MLP neurons of a small language model. Each row is named by its layer, matrix (down: output weights) and neuron, and shows model dimensions 160-255. Each number is 500 + 50 x the weight over its row's rms, rounded and kept within 0 to 999. Numbers have three digits each. A neuron's up and down rows have the sign that makes its largest values positive.
After each neuron's rows, "fires before" lists the tokens most often just after its 100 highest values on Wikipedia text that the model never trained on.

L3.down681:474563483529398513445487512524440502450528582447504498448474507486408446450435470473518477465536542512456461460574506464534500564450459535506534554497432487540500495531432499481531492367506476506426451581498563584537461534474529480494556480458528541479487520510582446549475482576491558434
fires before: "\n", "\n\n"

L3.down297:557507541538434496463457540529534455557577560437494482469446472547483513514591444509561548491438457459491486504587464455502427526405461507434563536580478526421539465580460513503484543488447514541481488536399529589519455531460547469519431471432520483427432458529509505522495493487527547442
fires before: "\n", "\n\n", "."

L3.down688:411516473497479468546492536436486476547508497472477401518495573458477461520558494549446504505425427473498492511537415482540542563513531495465423452445458519470407502448438551534443398465529578431497471520501509496571521516627530502460458573498458464497550534517438383378603480485528501341
fires before: " | ", "; ", " |", ".", ": ", ")"

L5.down21:530515646452504492426479533540529532594423444424508452504455534483489473468529588561422454455408571510472459534516421550505486462541456442431451517502514498470544508494539513518545517381499514569499533510495489459340494552529528571476442488407541519477468502562553395419573557437510462454
fires before: "1", "2"

L6.down219:460497493578481579570532367581429469447544460432555409586507412493526505465477496556539479570465471517431565494526475528530515529460483482512524476359527520582491455550486522496514565484532544448393537585467585534548544527535551425536519479516534427475448502446528522543447527463493458524
fires before: "| ", "\n", "|", "|---|---|---|---"

L3.down634:512478556396568548537362449478537531543511527459522443517531414467537414478526529572504513468456452497502556540408419426522457565493459446467504509515444520525470528478494419614538534476449507500497484477452500428501416487421547510546423632521557560444508501576450436482548493513506560484
fires before: " | ", " | — | —", "0", " (", " |", " | — |"

L3.down613:527503445498505497433530504535478448439497557526566498525542509411531552440447444524618439545598470533412546454573492563470478492487518536378593512509483486566479553547491516485500505447504471483522383442533468567503528476559535539406439499537541463480508485429424619517544481549527468388
fires before: " | ", "; ", ".", " |"

L3.down426:517539510461596531531489444605496501512562564535474503507448400481546458349458466530453488551466501504506448511534510427525475513577532441531512483517485482454489471492460512543467545438470498566559550577432537506553624544538462427525473541511547449548531481519513560421431512483533484565
fires before: "\n", "\n\n"

L4.down128:504497468455526534491509594506459423463486563485463522441490471501541483534431417529431448470523486500523409431474559567603544479510411574521484468446624371428501436429454478510462500424502491463515526502480502502510523464460480449564449410533498481518552471415437653448459434399468398522
fires before: " | ", ".", "5", " ", " | .", "2"

L8.down505:486482518419564508447511514537522539541472439477430469519520471464422484418458495570411509433564558553550558461423507484540450408515465501503397420470457466550497571538556410487494563467458563491472469528511537518510451495579507559464542436495436576537520486511567478436579397473538455562
fires before: "1", "2"

L8.down377:514473499535506532558503503484545518552549538503558488448535431475580460501529527414472487489437556499444525635435495485527495511429431502465514489495513419530414458342511518572509526483513424546489470445538529459544443447515513509467595532481456474480534569560458532488487483463527445593
fires before: "\n\n", " He", " The", " In "

L5.down502:467518548472535566437554452481529537472532488547491494498533537493525531575373477525550539507499550514528465549495512576436452522562460463505565509491552492584502515493512540466472503496514510572545484468551560515505463467509523475449526497480497498467506496531478595510374498610526562552
fires before: " |", "\n", "ox", "pl", " A", ", "

L4.down267:460438605435475515452489526548516460511471413540531488395483423556583430414611501490436482480461557529409530403569463517466498469491452464546487563453537429611463497586532512555565461441524506500530535527517540476474471526554508590633535625471530492573514457531464466536500502512443517406
fires before: " | ", ".", " |", " | — | —"

L4.down239:542401488547525462521515497543491514511500502529501467441541523572496459360334525480404481586555574512366485545452395545423526469596534425529509458455575442465548550536584564453476545525493634500547509558438459527461487431538488557542443588516453569443508391440553564448540481576520479488
fires before: ".", "\n", "2", ",", "1", ", the"

L4.down79:514599444446453447565587550623579578583406540449479473582538509463500455520520570557509544535531366579414501488456443534535471499608532565574472422505528463586563478449493445588443490575475522481472449512589518500588527487549469507526486476536376560450447446387506536456572498517420605551
fires before: "\n", "1", "0", "\n\n", "2", " career"

L3.down638:468435517468515487562496445522538401490569538531440446497465470545543484454465386495488543524518458496499463469440500580460396445477413445521447442465459425587501530486547482568466475432479544413525486549461499497477442478509453485543582512531552576406575503559385491561505456512468542516
fires before: " | ", "1", "2", "0", " |"

L4.down169:538416526398487510515375449542440509508411522531499478503513481498434588467514498456410449473514534466466470434524564474466499406552538590460414449440523498492602584532562450472422533412510484475547486533565493571473518458614408449434476538432504524409535484498490489525496515485524470528
fires before: "1", "3", "2", "6"

L3.down617:484536539460508505472476489501450441502466568471516482477491644491460435497469465482433401546447576520457455496450504544502518583521537500469534610414556440444437484505520470490471532535550494530487523606467546466453521539428534476467323460568453456543517509469522594562475576579464495462
fires before: "\n", "SA", "ox", "OR", "ab", " | "

L8.down143:485431437438631496457494554552512557478482533524530493431556440542515421374471526484552495491449485508470482515483458562418516581535475527502429468415466402485490527509520480507456438511443500505549481428479468529396519490427444515490517558491633545559566445511509493471448440551497545517
fires before: "\n", "=="

L4.down211:478489349352463552556519462509428494460475519535523474537494555533529451498485586556510554493531566553469555505434490423509578503423537519442453473430480508592518536491521499520565471507448496445550539482451533461464495478474464521473497448438521544500457442481511476590509508572475441605
fires before: "2", "–", ":", " |"

L8.down553:461576448471558524523446475541483443500509579422470492436485509532564405542514486526487505517500573550524447415552501571485510464414500527477510482468477513522504584376556510438501503454511554432482487434366546577426537544507598550470518451403536498584564527509516418544561511522430492558
fires before: ":", "–", ": H", ": P", ": "

L3.down263:513501492403500571451477488521458467509580487489432578502488420428560456382481427534530404534550514518513493474522560457558474467510592581481512491494555469484490517578478531411458364434495489517527496525499532478474541532561524468508487512523562610480505519493495522547448455434541486551
fires before: "\n"

L6.down192:502551486503419649424409519492511458465535513518440441490444538517543470529484552490493426488421413564464480489523523539448544408510508452478477456418496620517522505572480555490507514409555556567441458505429476452461457421531501469564441482494451530422381552530513447513477428463523605560
fires before: "1", "0", "2", "3", "\n\n"

L8.down166:551451523433368445480465512544502419476412560508518468462540516512542501512473456499492531430480542544368522569468461476529481466484491495539511519523456519630413497583501479527505541485552551513452546584508470532542424547502549430488421555573513582469483488488616500678486535539471521487
fires before: ";", "\n", "\n\n", "; ", ")"

L4.down121:515501493491504479511588520504547406538407481597541447459472564477523515477519517342389433478468641432508463507540517506505542497484573517531499516569483526523508526623577616529509451448558531481491497463546496482624453466518483550578533470502420506495451427453496464551622504487448544479
fires before: " | ", "\n", " |", "."

L8.down224:547568493466533428532430536512438485598528411539551496437497453510525522475515525536416516482490449513528503572521518537401542528502496426463475446406463484537545428535457547418486515448496458542569457539451621518470546542411455549514531499486460531453489495555417534465570497563563456382
fires before: ":", " | ", "–", "; "

L6.down188:479443529548602465561557494528495552459442440502429492448398540475473484532482485522512427601446540460426592436418411498527510637465422467532454550503575524549445499482567506578459494417595459632473549445449558492484521531518526515428395530465491585541512562496463502553453377403518556506
fires before: ", ", "ed", " |", "2", "ing", "ts"

L6.down499:476588501515546501536437451463549423440534503555531667531458524460527457433475511464486566547448542466483429521509476539486488580469487464486472530542535490426575570529415520532555473496548540461473523523531474497524508542543521537598499451496468489348367508566501498470463413503472397545
fires before: "\n", "\n\n"

L5.down188:524448515543477517437483492576478505584456436536405464433528491571505509452528418564546485476469579493450492488477484580506447561554527514575399526436566509482478445536503499446430490457540546442507439548487511513482608524487480507453451531418509607568634460510473464529447504467496577424
fires before: "2", "1", "at", "ond", "u"

L6.down617:528414584434427489506550535472445569473427540450493466509521516473508492480492479552547469516426405569500494556532509455427482599522382497443433491411421549456495421513546537451458511499418518541582443651471465492400413493446466400454564509482492491470572506507445494500519537573559498437
fires before: " | ", " / (", "0", ")", "; "

L3.down347:613459565451522501560419445538496485547531553447535508483540480504474482515525476541458518461548494528560540507429460431617509544518601478465435492511474517547439464537455411405483535526479502438564474576444504502493414480437486566513439530469543466521432490550496511539616554450455531445
fires before: "\n", " | ", " | — | —", "3", "4", "2"

L4.down105:454493423490493507436514493524482580572505486622520535544456539437498497507481470450466568636462521476445448444492537484508562593549508454498415502553490451502424518487515560471532452560546604560486469533474434472475427466428514518530521531479515509495521402525533466512497446448450503495
fires before: "\n"

L8.down620:542513539428486536528392478567406527507528517458518483419505510501507615499442463449378504510448536520462581494614547549530422496557452379516515410511474495415476522498479488503398554566507521471527457549492480549467578529419552457536516433546507403394477530557473539453550471441550532612
fires before: " |", " | ", " ", "; ", "."

L8.down388:464466527464467553541591608505503492515649473454552481519490503495563500499393527495481452558550522519559524568509522490593503533527529524504512536518462357477528442458523491458506429507495459516468511448548563586479511530546556532466545556542549346416531457580465419454481511410529466390
fires before: "\n\n", " He", " In ", " The", " She"

L5.down304:472577635477451403433519443481556540491430507423501508527462485516457401479522508442550462515399491579401392469534438560511503490471512453522402524520493569435479556513482523502403560388522543473479534504494428408420446467607539500406392594438551483542399450557472482462527413566527591487
fires before: "2", "1"

L3.down348:519402485568517511599504490543487479447504523507460536436545481527443483525442529574456518524555451479438529473447501488479575467522506523500562471532433497516516491476480549550540500478427497461585513452518462537627579488507549540410500445487496614511488512450504583323492476483602468524
fires before: "2", " | ", "; ", "1", ".", " |"

L4.down19:471514493536468477531506541477554436440498491444591473496504582479597541568461503392571525589531329398485557480537618451454485536449528457441504490475487508534505434513524530452502529461509533518527417517637473481536503466524479584541512517515522508512510510378567488503401514469486511434
fires before: " | ", " |", ") | ", ".", "0", "; "

L3.down111:410444557563592455505510536476480529539533472548372485457441521534478466497515502545470543514466369507508512560432464515463474459498465521532538549534436484424554490381460575490470500511537502494462503618487478439582384587481531436477551486451429503464505600405487475349536537536496526499
fires before: "2", "1", "100", ",", "\n\n", "6"

L5.down653:490554518428544553520443462558543512633506485502554489484518474530495502516506588541412546505447453515457579486534510539462468463513430502408582551477541429517470521598476493446444551508505485551466485481456527555447495469490443643587516501560570518480451514513502453458420465510449480509
fires before: " | ", "; ", "2", "0", "3"

L3.down659:512471477527460541478540546479498456468449528427586464487472555486546538558534501375474452448513511435507477522480518549460517477449519542488506528505454450489542432529523545462551548486518455486527415524515510420402553500475485550543537546495397469487456429538474436656498501544524533577
fires before: " | ", " |", "."

L5.down671:442463438551611558527545517487488433492526479489435453512480551447397523528451468472585426506440544483424402483461574517574512511467507592457460553484590509409474461489472436488404481519511444492579471578528457460498469534409515569388462469479423554533565463510449510479485583434468592577
fires before: "2", "1", "8"

L5.down45:432471488461456549483499658474534450545448384532487523476491496504454460431683564511445531535522592430517541504599529496488511559519456516573427501420544406490533534500481509459501469491482515479548507463501491471446547531498461502556521518561552594438433525475505452489450517493418445505
fires before: " | ", ".", " |"

L3.down316:402523553538422542535510605470531517557501467487519530426571501534534539544530499508471469528649539480578588489464580491400455514445472493498407407538480583501523501517401571462552492520476498513545406457493472463568481526495524576583546541525570477549481605534467548434490446477496550419
fires before: " | ", " |", " | — | —", " | — |", "0"

L3.down136:517504591534432518523510523490486521526423500437580453572508518466451493421465491490545470553505455458405469531553428539582525547447636506430550552446480513578433452563407471515506508521560436581461516549506533520410382542490451482596453508506569398586523463546509595629484558540533519453
fires before: "\n", " S"

L8.down170:540542512512570618438531541528523494491521544491447497513446490489417385421483521490468454442411564500515568470555537493514396499469565496492560411596533515477400524466469565476518434465547495468530519517514562481508482470500484498481436489474486486541534438517507550475476485566495528603
fires before: ", "

L8.down379:545538501462485486551538577568420442422468526487622515542527526527482594523499505472465478615514482517455535539550494536535500513527470489477535574570456434517559512563484445543463594525475438496436492581527506481456508520491483495457483408564433465500542439524489466408455583442574638561
fires before: "2", "1", "7", "4", "8", "3"